Weights of a small GPT-style language model, trained from scratch on English Wikipedia: vocabulary 32768.
MLP neurons of a small language model. Each row is named by its layer, matrix (gate and up: input weights; down: output weights) and neuron, and shows model dimensions 0-255. Each number is 128 + 32 x the weight over its row's rms, rounded and kept within 0 to 255. Numbers have three digits each. A neuron's up and down rows have the sign that makes its largest values positive.
After each neuron's rows, "raises" lists the tokens whose logits its output raises most directly, leaving later layers aside.

L12.gate637:146170189127107136087120154146113106055124137130133136136161113092128121164189112143067161143154061069195176151082078074126147155152078161110145092123080193157145099109132137093125180175074138134102116175145066136111140084061144144119140149192125090093138138191095095103134180151162179127101160108109079161119130113126148094117117146097109103087158133149178148126077131108150081112163173103182186193161138113126161121144143113154129139143106160090113160136111126105061149109100143126143136191129152127118162149167141181103135117097205184115179117122093101109191084157143171105212142195140147136117084132193103137119154093106115116098139122140126142115108142117136133105152022129149109112122154085170142095168086180096148147153083126118142127122107080173131140114111123
L12.up637:182172118135118129141165123102150129116133143128153056186174078081114125140118146190153089143193082065158145143184141084127159208055123154145081108102099162102153100131124113084120099149137188145118095098089159099130141115174181138112086094120128103070104104184043132086128140133036140082147151119134143163156175122135131136096111070136081077078149124070157135121101113122076119075108129124175085186126185149125089131075124101135148168123122160142142114109107106162136080114158142091130082169107175127133126181119085139151110062111150115158110106133134213100155172105127141110143136098137138156165136135128131119104092126089124097133129099133076133160154139117129139138226099139177151093078127149138115136156133128150159197143104145073071088162163176144121122117081107
L12.down637:102185094094116092183080106173110134105094075126206161141117109176133094098117131071088088146121109134149120135142128127105152175098109160096158131123146133140145095105096104189156119056122181104141101149118087095108139092138136128117154120108128129186135058127118136148169182132134098089071155086110178125131136165141175154100073104066114130097126137149110162100137136107096102091150105100117136171148137165126078082139102154111124148136104196117129095112147152076103070114126146153179163073129108097073165158120162151114137087196127142075150172165164164176179164073083161047150164144090152157119089098128155131140170141092098138084101115137072138136110091163159106106192070170123145146141074198110089141196133143107137181175110131144076100196127148180125120134109128
raises: " their", " itself", " themselves", " its", " another"

L12.gate596:102130079186107130089152153115150151105104061120069106077166152129140111158143156160155132147133097126122145127139160113112137140092158139051122084120097164157151140135156138143128132119126111150152101093157139151163135071139143186149059162174160089195077168157103136083166113164140066128149186144123137132029103122128116118157128099163170181129042140133145192125188112112118128149113112142140114176126173168156082096163096151114131147107116140145105086108138121164125115140144120147174184107110124141136118066160083158115018120088163122153048133163099097078106181115091102142134105122128095100146128129154169181130138139125103156131127106108079150109126168187163100128173103102171108086068090094109164162173192158118159168149102082113074091090103090129153127069154161
L12.up596:174121120125128111121130134113138139167061097155142106152153181126107180100204183129164153134132107070094129091139110110147137145104130102087127083098176075144134157178130111090190142074167198093109137134134076202126120125124120109097132157138082146148073140133126144171120093046098102075137186107103123110078122196136121119163083131181206137136061138101115108151158151147078137065034129137143087196117125105104103170122122170152121119120127157139106112099159164158142119139138108118092152114066089123143162162144140103142103107126061205140078110140123058141094127171144167135073096144102167142087144153081066171196099112098107112133113148121131135111120117090144124110171100112098146166105117100129107120172184142101166097139039104137127098127130092122102148114171109
L12.down596:077093153169094155150147093122158151132090107187103118137136147164149176195123134140066063071084099124150125191159122116166064110135126093148126096127170086095102109111131083170171111074183081144070099177130075138139156145128129146092073160119165090083064137193140118088155152074073106102168164171193179169099174157191088140121146092202153117134114169116109130091162148107114160080069114142065133141118106158140152096123129172107152157099103148159111121105081056138130164146127113085123132118139117160132141132155133136090078146092136149069147186149094149084126097086106130131140106169145122103127179170111120150144148100138119092159121103101137143131125097160138144067166119110178107125185172125102138112176140100168158157119122082104107115071162087080127083100145165
raises: "k", "ko", "ken", "ka", "ew"

L14.gate549:155144101064159163137138180149094112118101127158134097125106152076113097168138128049111167116101158148127072128122076117161104147133127133093120146096080101147092103114180130169146091104146126094179163158148107124141125173160095163094184150163115120154177131096141077081126149077134118132154157158130125086170168100044089110079133126073088058146091121164106095127153175152159094063122158122170141076059139185126130143102151140077122154113102114137144163203110119087124154195165152163165161126147146148122136110160102087113067107164148102100127104129152095098099095118109158087158179135156077082122130129136179106077112177146188183098087130112115063130120121154078127178094082054129095133151127141119116162090090129105087170095114156084088148099150156151156193132103096
L14.up549:135065137138121134102125124161093139088084114116137163125149164133176144103120143136116169151172125128097101140133059101145091075141129134124133092093091065180151073105148105106117103155119115094130145126077079114119105095139132093044179144038125166132190155090094163141110147099130100136130136099054156064150141127115182086131116141084128134129142160096127114113126179126102154130071118184106125122098158135103098114108107144094175137119117163126061142128052099134165071151119152190163154050108120136156158192109144108050144141125156132132123151149159115123120171127144116112067103083108124112172067134125071115140143062132121129156088128113077097136113140084074140188127073090106162189159160123068107101097160104123068145082130124162147119136193055082071137105145152
L14.down549:096111129125065156144109134141144158130186073103098110171106098114107141150117115163085126142115160109129122109118106111141168115120058102111158160132106159098126165109137125143163178136102117114126178127107128110136178085153182146101128197114102118092144151107127155130114176151112113110161110083069152063122117158168189150095108102154219072136119150138187099096117087171156102135122183154140108166151122157073122016114151112126159139102137147089142106107096114119066138123110147138090071089154104148062102116138123146165098168154112122084127126107090169126185127167125033129196107051144141058131058085126149119153045104109121078104131103130109113129204097133122134156170091105112175158171128125159127088084123112121075183153183120130074163133155104142127141151155128
raises: "'", " was", "\"", "’", " had"

L3.gate1001:122126155134165131093095101100108134136111184155176100144136121117095102129184096187142131116106073117155119106115154108198109171088097120075062179165183156173182074157190159130117127072111192140171092103087085057102124117129125178111114172099102186109162134106134132171125128146134131134110163148152140141089109135128080131127105117130097144170068100147114091177067144112114097103090117141181071132138081155163131140119189169086134130144161112110172150151116167203100142179094164102192092153126134123130102111163152163148096132144156151134164117154186131111067160140140088140062163163151110125130116106155070133133108092131122154175111130129109123093112130159120144139093158090167144139127163115013160108170072116112086141107121140184139099143129072087083171085186095
L3.up1001:154099102143136129147123167144155152110124172167113083128145147096111101096185106107158161057088109102149127140096147098126105182114101108166082140166134143115167110158163138136112103118094154095146038091103174091136164162128139114092119095091183170166176144140099147124119139155131121141162132072167125152121067146172148109124163181111164110174090124131158109120089125118191116033129119087124127079124116168160109144138170136040142151129108128152172137159056132190091177127098145174159174142132041154146140129117141201129026120132150139133135091123145123068124142180119086116118122129156128178096092147119082121129193072176089142084170073114095147103085134118085163164122123132133152167130123095100112177145091101093169128177128120165085157103125108076087105091158089
L3.down1001:096120157146184069135165092104122084097115124140126099100127151150142125104091153093102125106116134117162157189084138177110149165134119126156124155150095121046070126126118154160165107195087126085122135164137151144069103166157169140074105143163144110108139109096100110149101130126182115133149120133133092146203143103100136112071139165171190114193176078087158134066126078099168144112113156090072138060190181162107117087144101134076142154134076137122102167134125170119145108044121129185126124142150143126106160092107119099151125107147183132090147157138146127136152163108190142141151079135075220129158092098146150069104108091128140096141111032151097158150138047110148165127095102118083152109120135107141127193073095101150097147160151091121107149133148135164171144188149144
raises: ").", ")", "'", " |", "’"

L7.gate684:085115088141097120076156183158141160191111111087164187081169201097058121132161103136158104103140146199171106130093081133141130131124141209156149076141092151171133142135112120122079192160132134173119113143138091092111169142091121116123116180052191044204160169121108142168143161147119085155119195169141097154183059127142140132126190109190156137138070138148087127134142117150147144125113155121147126106077163098118104157148146157120119095174090130085106116090105146122095102119087085175102142113130074108161141052092142103077102110093117132140135136137142082117118115127166197127137165131144151136146145170166118094152091120190161163154175133084137181171146096142173127114158087106156151107126127145091120122108106128134118151152150127100141115160151154109047080098168155
L7.up684:116169141157061096147152130089072125157124072139136080202104131025089170159147141123107142108192152139176124106203169148096102118119115135127101122167149139182119094140132096164155188139167131142136106105089108161079094135100147142132097157153177129166090074157163089171165173154104133108142116081123127083104153114066157059105152080135166117184072130172122107102101104114138157118149102174117141121053092125135085131126111106172137125186076161174131166148170117044073080102134189148148106122106113124112168112148112110142141093103097120083099089151156139121131152141159086146138198143116126171152150152129128094169116095124139162112169106087076176177127091094152146156120120152065227167148153086134099109135113132091082117149124142160123116143135127162121173109150139
L7.down684:082132137140124113106103148121092110092153071135194147129175143133082093154133117122111116084146112181156086109110116141121162160097143122099084119117130180129109098074168149149119129164124112138119152137077155114064121120162106118081106129119123137193130098109083144140136107157146082171101169068098160138151158124078138159189129106086209090144094102141041123166131117159183155095115173135071126051132094101076135166129152150139083141174070106067113075077137074095078169150049130186157165129106136099104120123126104181159163158092098129070098116138121107085122192175134101145173126100170139156170109154124126089164126113170181083099141108087047127152111143109173124116128126128121110083157150141104106123155130160072052134134173104145101145183141150155114184098147109
raises: " himself", " themselves", " him", " itself", " ‘"

L9.gate66:131151159108077110162077109168110118137143126102143143074108141097078152148085083117138078185159075177141110158197200141126090128126118118130128118104121126103120089055147155141124201120118127130113147127129087098142139153158184096110085146134084109174090105075173152173139188149128138078096110084124136071118133164114160131148085193106106146073084131141069092178090107150104134079154083159094136096134134119079136110141134156112194110158173112144124122110050136104117121145174131119073128113107118149127141117118118124122113068124134133225202134144117151157169141179138173127150104093119055118157103117146114104127099161152130114129122188135159171106098120109064153205042148121121153092110169125058099100130112180160162140131131164076153070097134093112152094105141085
L9.up66:141122156082124114108094144148098129123130078160140146110096169137092121171125111162114114119160100182145113191186120144128039142102090119109173186093137131097107141106180059127096160121139108179111165105125117077088102152165144131096087142145122093099125076072138176128182139128127190109177159125061156075128130177153176142141120147090156099125123135139178117153119116150141099140135028117167125130122164092077108119093135138123219117135181124089148142157128086140137078146157144093120157126145122181127157114127101144148124101138135156188162104165087125162165140143140176168097179133160125142186142086143159131146115073107110161096087167209159133136103114129095149188081086111116115099135165135055089153137084121181160117137182179092139142085153076111060093057141144
L9.down66:116131096135149130120153140095152096108124149127124138181124095157194099097130121149139149137086153133100134044032116089146214122144151139143091091135089104156184129186099149131158086140135165103179128128136150133180107117084068111166162108108167156130129109174125078090090083099118130164133103151165100187088175094144098135110151084138149155119157102097109182076134120127158129142114192118144114117126105194191128159108096128086042156114092135133092153143140142131114124112043125153169147135091123076147102147150171126141129202109124099038074161109130130112108111104122120118124114156118139133064143166135114147123155106114156114154150067099070173126181156136143129062209114128172108116144114140179157122113182105099084135097082084163098165180128182119132149191100147
raises: " him", " his", " himself", " career", " wounded"

L12.gate609:052106095126185195130139140121121113133144135123138120127084145169047095119129168193055133156083113106077156113115150129143151136108160102160126080148122088080101114157130093086129147105154172096151124114135087181103097088063197089136072126123108131091123078151107138105139130136182083186179157143101130163111132120143124130133228113137156148105135129079142156134138159098061123155056124141154129119151142158098112064144102139147097061163101153191082148130110112124094176104145137099123089109102162080103139105137140079073061114128151123134156133095150108153176167186122148161130113076139136080087129172142141123175125162157160105144127116134127110142106127084167144128178120116135109042137145097191114111112170154123136124039127155184113135102112144132125051144201153
L12.up609:162128134124109107150094137156121176148145162142119140103078123135069126142084166143156069161142134174109121121119101078129170150085156077137119086121168177171139131148091148129136123094072135100111046084101140145115146123152112130141157157115159157159114147141163181148191130122137180092119202129100204120140163137103128162145177114114161145151146075088094171159135122170184184138102116114115168144131126118131181116164108183134086133103149115153158178143147096180103127093080112050082053214084106125135152125172075110087111165120126099109056128164116146099107098155107141196122086096161138090108090163118156113165182116130130164127117198116111147167190179113108149111162171115103166099082116083115137156172085138086194132134107118107122159120169074123197146138088141
L12.down609:132099139120128149164128130182115075099105137149128118174113156083132138152196131126195135059134094092113060077155119107187134151087111133075141113095120139108127124095111127124162126116131151112144091109128175185092090085123101183154109167152135118207130082129176160088133074087158069092182134096160167145104147109157084087148149167139148099121134111066075194091090115123130126112085163122128191123130081104117089081149131195118140130111164095240151195136119146163124146074063128122100157114083126129126170146146124151075135144164045062096130112103121114084112095178117150155106083122127142119136160114132117122117077102113114093143104146075134106168066124103152166165160144112088099110112186112128136107145149167118143128093128107160090144087145083088152130075193109
raises: "list", "ick", "ko", "ke", "ka"

L14.gate990:119176098152166142112136086059168134097086105122192142145115161130127130190088088134118173090158074090127093107120096096133126083203123129095081131124130097113125071189149169120152072089093139125175122159095122090141101086155099190095183116169090127189173096102113151128114099161129121129173134117096112159062134107158163097086107080120112132144126201163168166100129102120157143127151163099125139165132174107157098116088157177151175159152093095100154173155102134136138116156161174148058112150128136175165091120126126127143101137067127131106083129153154148154150146125195124112125106160133094127172089126166161079112115185094128163170167158114123154188094198116134166069062187081163084152170118186120145129074163142145097118109174116102127142065141106113113116074149119
L14.up990:063174091114133219156138112123114154113078128095104068176132152145116099111115077095125218086104144098130121110160115128108104103174071164144125119160084107162124053136151107099098145118121176121097144127070162123104132174182145189068111159191102125152154140120130146115093092118052043075141080189128124200154161126171092157142059127139060179096123155154134130116156137058093134164107120166080117106120191123158173091113082125158092159145112070110142109081099120133151086131130159110170120102153135177146091127138150117114119140124133155143102106131091125149077095094121134091095106108163057073147129113127175132177095096115142132142134162116097134140155111147183132106117102136147079121147201144118138102120128097126104165136080110111160137175166126073145122124136062
L14.down990:125110213104129185170158194115118151105128138108135085089154119146135113079089098171156115131157143147114176123130074122133132088133113100114142107140135198052161204125156149107082104196100097172162057131130139144150119145141061109080138114136176089115114177106122129112172150152146136140123120146103108138190139135103142080152132207161146162075108086132106159091113097122134165174136164107152080054118109161139142143077144106102114065086072129179109119111146110168131124170081147151093119193138124131082147181144120138115093174133148119144078088043134146107143150089126090119135176091111098091089099118124095146163134159135114130130169117163108133112195097110136168159142080085097112194048142159160134152171091071146163160085109158110190153148142122119131127132072122
raises: " (°", " seems", " appears", "'", " has"